Weights of a small transformer language model.
Size: 8 layers, width 320, 10 heads of 32, MLP 832 SwiGLU, vocabulary 8192, 14.9M parameters.
Architecture: RMSNorm before each block, untied embeddings.
Training: 381M tokens, 5814 steps.
MLP neurons of a small language model. Each row is named by its layer, matrix (gate and up: input weights) and neuron, and shows model dimensions 16-111. Each number is 500 + 25 x the weight over its row's rms, rounded and kept within 0 to 999. Numbers have three digits each. A neuron's up and down rows have the sign that makes its largest values positive.
Before each neuron's rows, "fires on" lists the tokens most often at its 100 highest values on Wikipedia text that the model never trained on.

fires on: "5", "4", "6", "3"
L2.gate191:469533536489505484448536489516475511536545448536486510503527512463513455510471491520563462540479508491478462485486463498520510493523520520515503440481473511526505490520483490487508510510505533511507507516507496547461485518498485507498495498506544542480545512525484478492499512486494494483
L2.up191:463491550490517482543522498498504498507543489478502492494459508459484498472518457498496483497513477517477516489528513514576506492513521493489481476515491531538494484497538527488498491535459514455470491507507502474503499458525536503517531532491493515498491484509507465446494516538497471446

fires on: "9", "8"
L2.gate397:489480481517527488489463486441464481526469521493494485529530519523504510489486459452496468520499488500531516467456551511512487540516513524507484480528504540528486538493533468492451514498450487504478526479519501449551455504505539530545544513461522486505499487517509493477522530465530532539
L2.up397:529512483511486468468453513492460486468468504541478474513551533537502483479529508502486477456490494510550468500495556470521506508505461514513508525502478504537461507418525471519436484467503478528504537490545510466503506503526511499527543484434520528491546488505480500525498474518449475539

fires on: ".", "9", "0", "7", "st", "8"
L2.gate226:441504506487501489524483493490500515506500497486498494459491474503491565452509494518473479501463517480513497484512501469545504560481535508489504499499493488497509488471510487498513525526476444500518488479574516478484499510537500472518545529448489452476522474499492463524504532501478500455
L2.up226:508510488478485459506520542531492500492535452531519514484512520526496466527514515477485521504516506567467490499526574502530505491516488517507485519469502482509484502501512527534539486521480493486547533469447526560494504522521468511494512511514506495465494490494511486486471530517505511506

fires on: " micro", " Black", " footballer", " Los", " Arch", " Bri"
L2.gate242:482533511507506519516467487500520489501499512508489513525483503502479513494494539494467523516473488497525462520488534500545509504446503510488512519486533527495487518446517474512504464486512474499508559494496493497525520502508500485506495451464497504468475510512485497504476477507521505496
L2.up242:538461478479481561513484528504472474504514473505467520490536505516511512514485491410491513469516481487533491438520496521480522489528521542492490474436509533542551529511476494457489460497449503482493536497498507498535512534452503508484532550543514462488523508503509520524511517496493501533

fires on: "0", "9", "2"
L2.gate468:503542455469513505516496506502492529567488478512506469480513502508513462503468472517495489485513507472503490486547504505484515418521517523509456516492542473507506502506508485518463515493546481525534491504486466502493542508476506537494494486523461505482525506531513483499491507509531525507
L2.up468:543509485513497511473528491516493526484532501440485493486450531527461498528467527511499540532538517488482527500497527535506497481495526542515496507522489545479487514427514515513467517520523494478523518516513511516493525528496492496515512543517473516486503442515462515493481518490533489483

fires on: ":", " by", "\n"
L2.gate624:520509464489510512486473552523511544497470482466488475488522512478479491474463500506469473493501505465553508488531501473486514518529494459508532516488509458475526522466471487514512473467564513521564495476504504532505499509508505507483482494512530491500513463536522537486464468529482534557
L2.up624:511501467508518495519471505494488516537473477531500464445516519495499486427498484460489471511493542522501479503500510489504452541514512484508536523480535483468499522469462532496515513472512496481489494522507488512532461521477485507493446482501542509496500526521563507485497485479486523522

fires on: "\n", "0", " (", " in", ".", " around"
L2.gate111:463485508480515501492496511483465492481487482540506523458534482495529485518482482487492466484495497492507456534551505489477545532548466476470474542510479492482479519507544484507493536470516511503499504509493473500496475495512494497524503475494549459524454473523511450483483500491518498535
L2.up111:491517539521508471514489500471509495507491492494501534528501500515523468507531555491485545454491487494485469510504479494489505483444500493483493519489472446464486519523508491460464472555509505518511466510511481513511499494499512527493501494491479509494478480501510512475493526550518493491

fires on: " on", " age", " cross", " there", " number", " surface"
L2.gate21:504501451520472538493514497520507498499547532471500500563496500490500551508513506500528459557492489474478486517478543516498500481486511496498518478467494524532478501500491533522491498484473508490428474528501463495499503490431505547557530490497538520508498482513529495540494566466508547527
L2.up21:473473508477500526508505518495497484512477516474539517506492490473497493496533497512519451486471515480530489494529527497484518488492506508504522480495523548553542487572488482478505530474505499481491481511466490482529508522507493485481484527483516507518476421518544515506499476503486498506

fires on: "8", " Man", " In", " The", "man", " One"
L2.gate290:502518507500488488496499491496510505507478477501529481503543487510504494486444505478496509517541490456474504438492503501491504529500497500497528499516486516520482486477518457498452465451531503530481527446518512504518498490499537522537477503498430475505536519511491511506467498512470462497
L2.up290:509495470537484505491501494506502512519536471484474499509518536445509486509527458514499508503527519512496510481478523459506503483472511553485522485468456526508492490531509512472497474494446514505472471491497517516464524520501490516587582506515506494455509504482538550486528531490530501489

fires on: ".", " +", " −", " Te", " Na", "\n"
L2.gate251:508492452537496513532505519466492508508517499485514462488523506505533488485461479473531459488509524505529512531483499529468502486523521482518509542485500488550512521491472518512499495519519520529494502542478499438502490527484533523505527517459501447506440549470502536519524477460545491515
L2.up251:503512486513512461520499508516493492516484505473518482511477546466516490537500488477501512520546536467578491493491494527457540502531484476520536524502472457496473560519505509499470504501552527539515458532526498519500487513525528456500469476482476469531505507506500507521495485482480474524

fires on: "\n", " by"
L2.gate95:499512491565485482480522477521460514426486480486492493552499531494524511476478507446509464480484525501479494500517470518447513479509478481458503499520499492478508500512444448477505530494513536502513478481500508478514532547486475493510502546507539530451492484480511544491514461478508496528
L2.up95:495522489537496479535512502423501512507513503519524513454496501486491505506544473518453483508451501494480557524488523476533497512511496491510469500485494523541487514481496487546522507509492497533476503484497505496495464490466479500512493487504483498520486499495534518494487492475489523528

fires on: " of", " by"
L2.gate674:528539441535519508486499523520469533490515435448495487500498509499479519503497458497467507485509550477498496452538537520498459512500477466518515525512460491508550469492505487512524519489553542473520524504470522513501551507518467489508506527503501502483442495532505511469495472486498517524
L2.up674:517473490469522505529483529484537531539458520465533534494501512473501504484494482513463497532418525497465460520509492467481562507516532488492455518530532500478503522542483528497517439496506467486472459513479538491518465505500500479505496479506536485506528488482508506443522511518523518526

fires on: "0", "9", " office", "\n", "2"
L2.gate159:521498453499462514546461489499456520482490529505519499506467531484511471480514510503553468505537502500476506454521510493505492486518527475464557498504487508498516527512462545505507501494505505514482509461534481542510494504506485514491496496492536515475523508523454513455463484484489533512
L2.up159:558463504525437511519524498516508542488509470523548487504484522451470485485507542488525480479524513480506504469504509523534470494496565551532522517483491464474506489476465542536477461504494531528460512535520487499503450541510525463526489483476513530515516497506469472486465505485513498543

fires on: " at", " to", "1", " into", " in", " In"
L2.gate763:507542521509553477504479482513490487491494517481470541496521466557496510545515495494488489499474527482525541529496495455503489524498482529518471544519522492499511515531550509468517497514468505516486530513503471540492456473498523494493477461520499457499540486522536489543491485521486519496
L2.up763:482531521536524469519494497505466445502549503496486536508466507478507503479507556528528481474481514468513504474490490498542524504472533536502456521491521507512513468516523518493468487556495490541464498525494504520498473489511507530507532510485514449498506483513501497513526545495473520472

fires on: "7", "6", "8"
L2.gate761:498506508552491469496512527506445486493456479525503483535540530466498533495517475497509487496485510477571508498470510507493436488499480495490490503503491522545517527489482496502481509509530484465464530518505450488504440520488501518517522491467448469494528504491536501486480487473479513556
L2.up761:467495503504494478480508534484471478506485476519494494538511517472452525514497476500508472498474525505574515461471509503511439466498501498505485486506491541544507514475498490502482504468514491481482526524515447487494450504495495503523503490489486485515485506471480480463474502463496522541

fires on: "8", "7", "man", " In"
L2.gate780:485538483499490518507489498501521514481470483486499493491482480509453534492494495459489522433581499481514517519483526457498496450482516529502501483530490527502514478485503510511516478484535448489470500474538501523487506474494521508540498516471467504528473480511500491522469510493489496449
L2.up780:472514492532493479459470456475467478533504514488491522546482471520453504525505525520544533471513519505495532492532522484474488512508532538522521540416473485487505522557546486494480514496521480520488497540517465523464518525501481523520534497510525492459479520515523540497447519493497503475

fires on: "\n", "1", " on"
L2.gate328:473557495535499491547529514477509521526526508508473526536507504489517489457516498535529481519471486501455513545516509482503473475505534455507498521511494545533498484499470543528541528480501531495506482487470477531487507488460489521454500488508551493505516481488487507451495495435503479564
L2.up328:475518500541474525504516492518510511495533505534492490481528504510482492505577541484500525508490546519524552514487536537522467455488488489545530516449499502510507495522532529495483496449488501535454495508516441451527515487484504468520496515529499489488483432473508523539487491482524522491

fires on: " with", "2", "1", " in", " With"
L2.gate334:484511504516526448491491502450489508505522523505501493461476524475489516538551480508482467508517493469513524501451520475456489499539470512496490541495554480521501465532475487486459531511508501515517479516526468483501482529510542492473496489540513516525504500496526449490518518540531587509
L2.up334:490472522472475482536523526500496498480492492488472483485484500485560489528488522490525525487513502504521520485496528412521538529506525499497483465472540513525526505503485472461478469491459483496498511502489478520478475527487505470488518508477452525486550514510513483436467544463504526556

fires on: "4", "5", "3", "R", "6", "8"
L2.gate365:528534515506504463522512493500489495529476490479480532536512531488484535477540498484531531486501520476465480469446494510489526495516528490508533491507467461505504509527473531533525527512492512521505448502476490492481503487498518479521466496518501492502568476454479549445507493476500495476
L2.up365:508496478507495513524518493469473513527503546502487479482487524512408466496494439567498489506520526480493518460501527524506488509483518480491481444545518530530487495500523484487489485513480486517503532518508515505508475486524473554510491497472502452483486505483516497514537534511503495485

fires on: "mi", " Mi", "di", "ki", "fi"
L2.gate571:465501502535467511486483456515472464490469457538521478501519497470489518445466471512516495524492427507481504496475507498532478518537495465450509504525504462495463513541540469463433494494473513503476510516447456450520442489459506507520489522481497523523478493482494506494487537535483485462
L2.up571:522514507496472538448504478569515495520505468511502511478478503515475475459453494511497514515455509517505483471500499510514490548501520509523511505502511470487539524482502503453489509460493536452500438494490510517495503501474504486473520499496509475529490464518513469495484502464485468495

fires on: "–", "1", "\n", " acid", "gen", " method"
L2.gate389:517531514510520519475480499490529489493531505528509545499443492522517500450547543501452542505457506484511490522484540515507471502467521526490488512466514549482556495520455517514495506492510557521495480475496505552480480503499428510546544491459467496513494511485482507480513524481507506504
L2.up389:496495511535504523461516484524523505498504520494506500454484468527496548469504512502465489533499483479492512539470538498487477480477505495512487492483503499445505438503501530500507553500467460495504528505473407476502528496524493513532528498479479500491486511497533468501476503486490497490

fires on: "\n", "-", " to", " men", " into"
L2.gate71:503538498535505522506521537496526534459485492509456494476548512516512492506492527521507472508504517510502510536517514454473490476497502484517464539480569487538566512523485470501511489485455493532507514492486473497525496499499502488506475501534547488579494483505535537473509517515480494472
L2.up71:487510473501492489480528475462526511524508469494492489511500524483490540507484521533516496458511490490467470546522487486497494470520530460528501529508507485539566546515481527547492483493534491477525525560464505474495534434514486514491503507492481512531481506498490483472525509454507523472

fires on: " in", "9", " as", "8", "C", "5"
L2.gate694:489511514552482509485506503539481527492470463550497497493491510506487531479505530503520459504518505492534532484478494526487513517538488504505491505523506468458527457504499478504503536521504491509480514542517528520500478521494453503507484463483501502553511486531499522507534554524497502426
L2.up694:524514451498433507503489484500528502513460495506524456497466536556429497474511538508458497533515506534470537497448534515527527514500514502519515518511511493494519462476533489495508494473506448523477507495533467533502478510503534514477502487490542474521512490504500550472536537465545489505

fires on: "1", "-", " place", "2", " signed", "aged"
L2.gate591:481546487496534499512517508544512513492461438516491471548510486536507509487512443467474516466532522476535517574488500486484461482502494504501511509496445484498533524486479533516477500522539530472528471503526442532518516509498493479494556530537491486476517474514510468503498522505499510546
L2.up591:528485544491489529521490550526538488453485478460489499536434493514513518498469523451474529528504508541521483477513514471494512475535490535535474473513489527480504499469499504456476497506500465411502492506481499489473475480433490452541526510501540476520477503487541474468524500463513501499

fires on: " on", " for", " has", " as", " in"
L2.gate374:482498531506523499491491496518524473488498489490469533500519522512465522518546516499518517513510505494512483515462505492497459508498475525507455513504525511503573499510514543521479469465520523487509489470515459518482493489546481507528540520501515475520503514496510481453483512418508442489
L2.up374:540496498501476507497491531493513522481510473501491515483469493497472523530562563533517518512498513495509495509567486490518463518437460546528492482483542474488484492476470523511518527477463500500476528486450524526517486471514478514484481505483509476471525488490502524476496515480519539540

fires on: "2", "1", "3", "8", "7"
L2.gate595:455513498521487442469506559472505493518496514460525478526546504467491516481514491473479478489467494490503512482500471524514503489537521463453488502482538475531477518523512458491547499537515465479479478504531458481465513534524487477474503504521502521454520500545503519472490505582503489499
L2.up595:527472483536493491474545515486469493473472481492525569463490515542496492512474476519521526499519515498507495517505503506471502499517491490526515523489492489568514439508483522518477515476499545515453487475542417495490528513483507498462510468512467498488483516469520509494485472431506495538

fires on: "9", "8", "mo", "6", "2"
L2.gate521:494509494481469489512544507441484467461484507506500492567494507544504518501495496473501525513485527508499545509481553480485513556497502483458457504456487512515475480513524521513516511522504493514471512485504529505499457530470509532507504510471490466558494450467527495492537550485496474490
L2.up521:545501503484521507483498515474514514487497465511488511515495514528509501471533509496452530508519494520483546491487529520497490528521517494447507515498506486502496437505548488517523486529535537521452504480522493496462459485456508506520504567482492497527470481480530530494513507482536499458

fires on: "\n", "ke", "ay", " realize"
L2.gate73:477509510492537518498449498511500509483462467504483487473538542480471533476528543495557493525499506516476521525539529455492505476477475533495487488496450490484457506506466501508506517485535478476492506454578465497508476521472489476502493469495499495524503526479491484521492462534497483526
L2.up73:531503489486515488512520509503498497490547513469454481586504543478525506511506499476494524499487495476479478510495470517514568455503506471506470490536422504489471486535522513545497502502515545515464502463558500511492534500519531514509512500501518509531506534504518496469495473504504544527

fires on: " has", " had"
L2.gate766:494484512529517430516486492473489491495526506463499552543524493473519464469558482506538531498509527485515531494489543503478462479419444510509490480457521504518526474504516551476477507509481491519555479519499539507503532555513515514454506482505520513494492488524491461491490503491491480492
L2.up766:520500497461520504479505492504533487550522517507476457530462503470499529482499506529484535486503472509502480522514506527518497516477495495491455481456503531505421523463497527503502486474465542535492496497510494491504508490465527495486503512482483462484534547518511460486519490526526488497

fires on: "6", "7", " Vi", "3", " genera"
L2.gate470:495473483496493453485518488502539527486457481503476477510459511487512531514483490558520498489488481501521478562487502521496521538530554516548502494499496530510476495484447503490509474501488501489463499507461508515540495513538453496487466542514525495529507450503481519492489515481502524501
L2.up470:500497494514482512469493528492499469491509510486511494503514494482520490489490465472459498450481517490490513471486474500491503495518475479500511505507507500460489524527516528468525496530492506501479450534532493467489449532476537479516535526486500502503525490505506507445466513517508514462

fires on: "8", "9"
L2.gate89:509473446513511535486473508481465516529477540462500486508463467511462533498517502499486482477520517500535507443556500527484508509500503513497503504465504500482484512496472507520494479516467497523474545475567515496521491502530486543572488472519476537475508509521491522535470501506506468491
L2.up89:490507463503549490502471522484476498500501550474518509532515480485503517467468534441518476506532497516528478474471529497445510513491533514502530478469517464450479529487445535500533503489494496492466487480516516443488506522493505486501538539507497512517521471513533502486470455499504488515

fires on: "6", "7", "–", "2", " within", " great"
L2.gate199:519473481492515477473568494466519513494499483477481476525475536487494485487486485490487478529501539489527564463519529505481447478516463473487498520474490509515526459537474492526480517520493504489480491514394523516496479519461495494524497509561523493510477543510534533490502517530498501504
L2.up199:479469506527463451459528545498489537494550487511501493503488488465513465485501491529479497515504517459521470553479487476491504507546502523467483515504537518515494501483527466496540514505494538490476482521482511496467513525449499483465518461480489528442484481495511519494496533508511479502

fires on: "8", "7"
L2.gate248:504463470537497498504491508476511514530487526520511479534484525492487514522510449446488519514479478523535529504521527522471466483512484494493483487534461534511478525476465488539526483508578441487490473530510468502517476505502507508518518458473466471498525505531495515530469524467497472543
L2.up248:536482493514460465514516519511491451515496511525520496493509537489523527490473462473504503472463476472546497521485544468443465499548506502503489477496518539488486505514485503500447504502488489475500510501512444532509465485479499537493518494473500513523529526459493510530520537500479553552

fires on: "2", " of", "1", "0", "7", "3"
L2.gate70:500560448543488491499519503480494508457487475515500499495520515473492460500520508541518506504451472504524560517512492498496450510452513507512489531503500524518489488504492513515495511508516521458480495538458547530492495522489444499516455489456473469507500520532464501485451508438490505538
L2.up70:503531486541518501501516521506520508479507480535502484475474466474490504479457508516501504510462484505509492513492522515488519483452484488464480518535508522527510471563495485515514498510528496430462480506475525492502474552470459520522539477518498497511501512518488524461500510464488505486

fires on: "0", "9"
L2.gate361:475484492506497535524483505495553505466474464535504511495503539528520485518512497494534512493457496489486470514512503452495506487514493517490451529538532545513484471491459488511491521447517471509521495472481469520490489491542501519485512512487491505500544476519478502495530537473480497550
L2.up361:516476509485544490514481471498515523507496521477483516494480465492501507536460511544397515486496458492488478533543422492517501551468487470493490499455513471479521464538496540472488459517496518506507508498431513537479507538516466483467485490515519505500471545521490486493498471540460473459

fires on: "1", "5", "7", "6", " Ca", "2"
L2.gate693:506546490547538460508537509513514548487463516500487511506493504548473526508501489549535522508526543511491483520494515496442538477490477497492521486514541443504503487529490508535536493514538523517484465520503535448481450449480506478525479481524517503522465488497524497495498524510474455493
L2.up693:444482441511550461539529520491500520522527498502503492493521539529472506509479502536531479506501511544497552485447503495506494500474504520506524485508553461519465435515479481493536471505497544508481461516502527488479516493508498557542477481521504513500466519501508499528482491483492498492

fires on: "9", "8", "em"
L2.gate748:512441459530528487524510483508507454567477508506507478541465504494515499487486456500540498486526519481471487483466493531454455498520563529496489511485483498521481500494446520512500462495509518522516550512516520480519519487475503505532546464526500471512509502531501482471486475516521506513
L2.up748:479503465521517492526484490448487476495538525456488466508472478505498508476515523500460542498518542460486449496515494523494491523476476480507482531492514458469453518456484483533538516507521510451489527449479455492530518546494529482529532507472504501486479478490515506528475511500500430476

fires on: "0", "pu", " top", "rit", " set", " film"
L2.gate362:483457513462517534466511486533493509514504517500478486497530537500482502483516479512553503543510493404479479533507552493511491496518501487484487481498495431537503503513492480503494487529521491488478525470504503498532497481496475527515525453477491522508557499530516515514439509487523478480
L2.up362:470513507457530500472458470548533542542515458461471508504521485492465519546506513515469497505476502499479485497491503510465541501506515531498470484500479504433524526483498478491456528521528515454498509463553486464545511499533482508530506554527469489512473474490523506482499436480478515546

fires on: "\n", " to", "s", "ing", "ive", " "
L2.gate498:462542496509532495457482508523517520513522513500495521494472517502521485539462508566543509492460549538522505537478501477535511490503481521520496471520529522507534512493508504519532497561507442490555501532506489485506533503451502481528475488559491498501493499501466496534491484486476505514
L2.up498:491495474486530499471500510467526521512497514477516520488465529497501466519469513548520546505461506516516517525515465504461517496483507477505483521501533514530537523504497465522508452487560498475502498505526488501541540488456484475519461489509502469525470569485507523518494477461521489495

fires on: " were", " of", " (", " by", " from"
L2.gate750:498533486511504457471523496499492516465491488496472522521505500447475485508471433478518508480485518503520531515467483506473507519486497469530504486494523520465539508520508473458537479468510537501526490485520457499497524537490504500507515466491538480487467465523500499484529494519467482524
L2.up750:452517524522493469503519524470516485496485510541489498518495508546485514540453521461504482491448515531506529476524519542467486481489487500518538517480531502451500534485459511518532499537500498500499478502507450510516501522513492548469470509497511444505475432469503481498516485518469511485

fires on: "2", " is", "3", " directed", " of", " a"
L2.gate119:468494507498511542512547493479486509475520461488486524501506522508503500538503458476523501513494535500517496465519498508484545530489458479515461507469475538462491466498494565478481515516522506536479530485522522513548476507501487464503493516508473473490482513488498498531468500491505537522
L2.up119:519488510498538470521507492474524520447518486538495514464506461485512469492520499531504529488506462492497495451512511551504493502444465502505482512511461473517499471513508508493494500510491537495517486492504526527479459489547439495490502493487527533434449516484447485466511452488506484525

fires on: " of", " the", " Final", " for"
L2.gate560:472510473519530485508492469556490499463506502474491469466507535493476499535524489468526513560511487499478519547488484470496502484469498533497524501516463546461513508491514501512447545455554463477538476499526540470481466518523492510475498466499473536533508488519507527509520506504482492481
L2.up560:492455467538527547516505501479501489441478511478499481494456489517514497505486495468488526527501500524473523527498473482477500509520506490468534465516446495445469518460507473464479535474533496464501466475477506476494540518496500492482465480507485500520485494514498534485509500503446464510

fires on: " km", " mi", " m", " cm", "c", " years"
L2.gate704:533493514500486489480450540508507482559485505514518487494496501496484491472493548495471478465512535493535453448512454497478543554473466493477474508543498477497515472503513501547512530452528547540554502544507538555476472515528502487511477522472496474502536511518535494459510461474465493527
L2.up704:536505527530492482478522502522515521490505524517492458508545488531526498510526487497501477570507482515506478470501528509506531533517502495473519535510455525513507512491529434492481492506493510459514502498491522517516490475499486507519521499510462488526505497493532508529484481482497427443

fires on: "1", " season", " for"
L2.gate146:496531512465508464520502482517529511562539495492501538477533481502525491493551485512506489501498529537506488504480475493499519496511506492422552473470474486468517512505502481489464496484503537481480516499527508498467529505486494523516511465490451533515530520499548526502504497521510524524
L2.up146:491497497499494502490512520490530487520534506549486471518522482556546527544498528474478497533488482511515520549474512489491533504494509503458541497500520517491475497469503470499489498442516518470492513446525498537487529519490514521459497505530491486535512518499556491497504521540469496531

fires on: "1", " ", "0"
L2.gate422:481475531502517513541482505494495508547479459511487494497503487489513505511487484538489503495526519469503499474472475503511471530486540455477504476492475483475512454492526515508510512486510513515485507525558481473504510476464548477505490532463471537487454492522485478479510515543499485528
L2.up422:477499488468501481501472543507500495497510476499533499470467484530525506505465520498473485483487473523496506549523480444506502494501496501538475494497509465427445497533506470441517499471525484492499512476474473554483528480526484547454479476530482473508530537505527489532486504500515461493

fires on: "\n", "6"
L2.gate656:479548498515517518494465510453524511474446528516471496481519488481528488514476502475492506504522512503533525522510535502481518464497498485484512546477497508554493489466497480519452439522514511486495482472494504436523509544520514476484474518486463484521473499478511477476455454472493530528
L2.up656:459486511530475495501505459529535487476460520492526526525512509462516503461500502489490491499507513516518538505508536507421510501516517476493509537516509502500540520506508534463485480518448509549475529510519456474482491489537531508535545516506518493527490527492592456415455497494495506489

fires on: "6", "7", "8", "1"
L2.gate324:502466448532516504512494502514494498427477528481474500499510522487463498524512489500500560477520517500542474531502522492495493484475509515482473523512506503531559514515511571481482439486549493514537539513473504491511492521499483468508467494466524459479477508489482500541479539436460518488
L2.up324:504541529531477498488474516499492465473451521466501452544532514469526496484507457521512552502533497538556535490491499542521487500458517520500511505571503491502540488518508519467500514500512516494517525495511459487488479479484531490512501508453492566494551489519493451516466513490536508516

fires on: " a", " dis", " full", " of", " life"
L2.gate314:482527533504486547527522470562463517494500473530472502527521531467486541490482523505499495519482510494487525492517511511483542542519522481503481484519483510469493473513512534482455488494488455556489487559494540518521493563477475508514477492453506470483511477517531471477504508527508465502
L2.up314:515513511484472534481520512557479484514482487542480547501499523508535543506492486514461505497534500466462524501515473523486542534447482488468518506508430493488505459520479508455457465515486503495489483501485510499525506518467470530493471462478498486493503478489512504511493479522466471453

fires on: "-", " out", "ing", " of", " stage", " /"
L2.gate503:476497532522508482535558512510542520501493495471522522484505502535530472528481512502513513521468480549471493501473524523485499493468475503474527508512494508482543506476471529531517507510522487473465508524459517492507503500500470490534515475481544480517530501521488546500531503509519515479
L2.up503:503463520478489509506510554565504520496521480462489556511465486550522490491446500513495511525462517545514529506522497483482513478466473507513527485532482482480475519441515521536507519530519493481537508497493539512488558502500511473529512584501544422505506486509507529432525458489487470500

fires on: " ", "|", "\n", "5", "-"
L2.gate320:541523512464506479492500517559517542481516503497492473471505474512514479490498503515493435525508494478474542488552498535470530499490499500462432560478522488511484475504481494470495523518441514493526495444510478480524506507478481474540490567463473482503474512502579478459508484479523469483
L2.up320:524516543520510500472517481536492464542507500482518504522481491529486478538506532523485460538475513487450490472543508509502538525484526504484489531479539447518570456502519511534512526523536531495496550529504477459510490500510486469538480526493521477529497503470529510506507530494518519497

fires on: " by", "\n", " that", " Ha"
L2.gate224:472527511472505502504473458520531515526507460474495476514512509513485495480510547503526498518470476505481549516457509510523463523497547490514516512525526472470492475499447479495532494497504478515504472495530464491496564541471510490498507473500469523453537471484500525492473486481485466469
L2.up224:456463503532517485498493508461496487520493488492533484443474495452522479543464460506482507541468478511461494546526498501519478520513476468497482462492544475517500458477528472505491469470521507484467520461504462486454528519487492506466499516553491514489505505462511458516512496475525518507

fires on: ".", " by", " he", "2", " made", "0"
L2.gate745:503571485514461513491488517528544484507486476506484487510501538532501467494524509499508570505522515559520468503503475533478491474500551539524499474554509496466506505480499547466479464512474521497546505487532520561512535524540493477497513512483434503462514517510477500480488553490484472514
L2.up745:479527447495505494513470500496503498477528489478480480470506518510472455525473506498540505534498449496510528484530539517493492442508491507501525522492506479516496492469485531528547536493500488479481507493484495506474536521501495509454503497536493489521516462517489510538508537479488513504

fires on: "==", "\n", " /", " comp"
L2.gate720:569516476494463486500512523491475468503493488497496496519485495473488496501516529510546528527471552505527495511507490581505484515501514478458496436529536491488514535478523485470509517449487494508465492528560533497504481500508546501531532540507490522486507509511461507505492529510465495458
L2.up720:476489510493489479528465467502506534496534484496480481525534506484513504500486520500499510519528490560498510519527520438499501522503541456528486508496505493477520528467504512498490522468485556504480560501475492497505551471542484526512511543527451529482488499508470468494462475480512443477

fires on: "W", " episodes", " died", " contribut", " data", " W"
L2.gate508:522469476482521478503529497497475494474533493497484498493534500505509514497499479515440504518506473485441546471484461485498508534527530518554453499539491496489502541518506487483522520460498479499464531542502504519497504510495523525472503501521458478508479471496484552515551467439459497511
L2.up508:478459500499503474507526523531492485535499460488473526544493481542467495493453523500468433527549533493477510503513488537498530554464526502503472508520516471489535506522499520543495453524471463500487498501446487494540506511508505480500478524458492493457511529479475499489535485484482457527

fires on: "\n"
L2.gate51:491560481510466515497516528474537501474505479536534491503480489489532508473495558507475496518440536491526505532461534513530485526511436493512493494463508527510521521461486498526486531504449529537462474523493519500466497516517471496533502515475465487445454486485538472514455483498533473494
L2.up51:504544466516520525485469479512534517511516483520511513525502493531535470509527496522480509490501532471529515499523491480509507525497503511513511527516534508557485510475538473522545496492463512495500523456491479514502548491519523486505504506514453468501480520499515483505516465525504493456

fires on: "1", "0", "–", " in"
L2.gate673:509514515520500503478504527460465496497496484509499505483506487522529520461548509474516497536480491492505526529485514513494459493510512476468461494491488486528494485509517506508466534547531525489440526492546498500483483503487531532480492537533500474503496494518490484515482512532495517508
L2.up673:494520491489479499474497492494491455507504450511500488529499519463529509493542514476508510504493509523494508499523520467490528486506508531469509474452484501536514475497512524517481481458503538481501499560542494544480505489508548506432483520487476554443550485511484517457460505501491511514

fires on: "–", "9", "8", " Fri", "e"
L2.gate371:523489490474468505507484523562447494502489482488517496537461508470477518538468456512455525497517483466467469523476527487541533507466501489483472457442549466521475501471492499495501522464498488467455497488566475441478520491549502469543521528506441506500467484464468500513524492474482513490
L2.up371:509501473451475489502484474503515513501554448484517482482526487546490537538488493521512438508471462504451565524497531501555533539477529550504473522529505492481486543501509501498500510478505504453548505479471492506493537494500483551461463452510498498468478547479479521525488527482508466507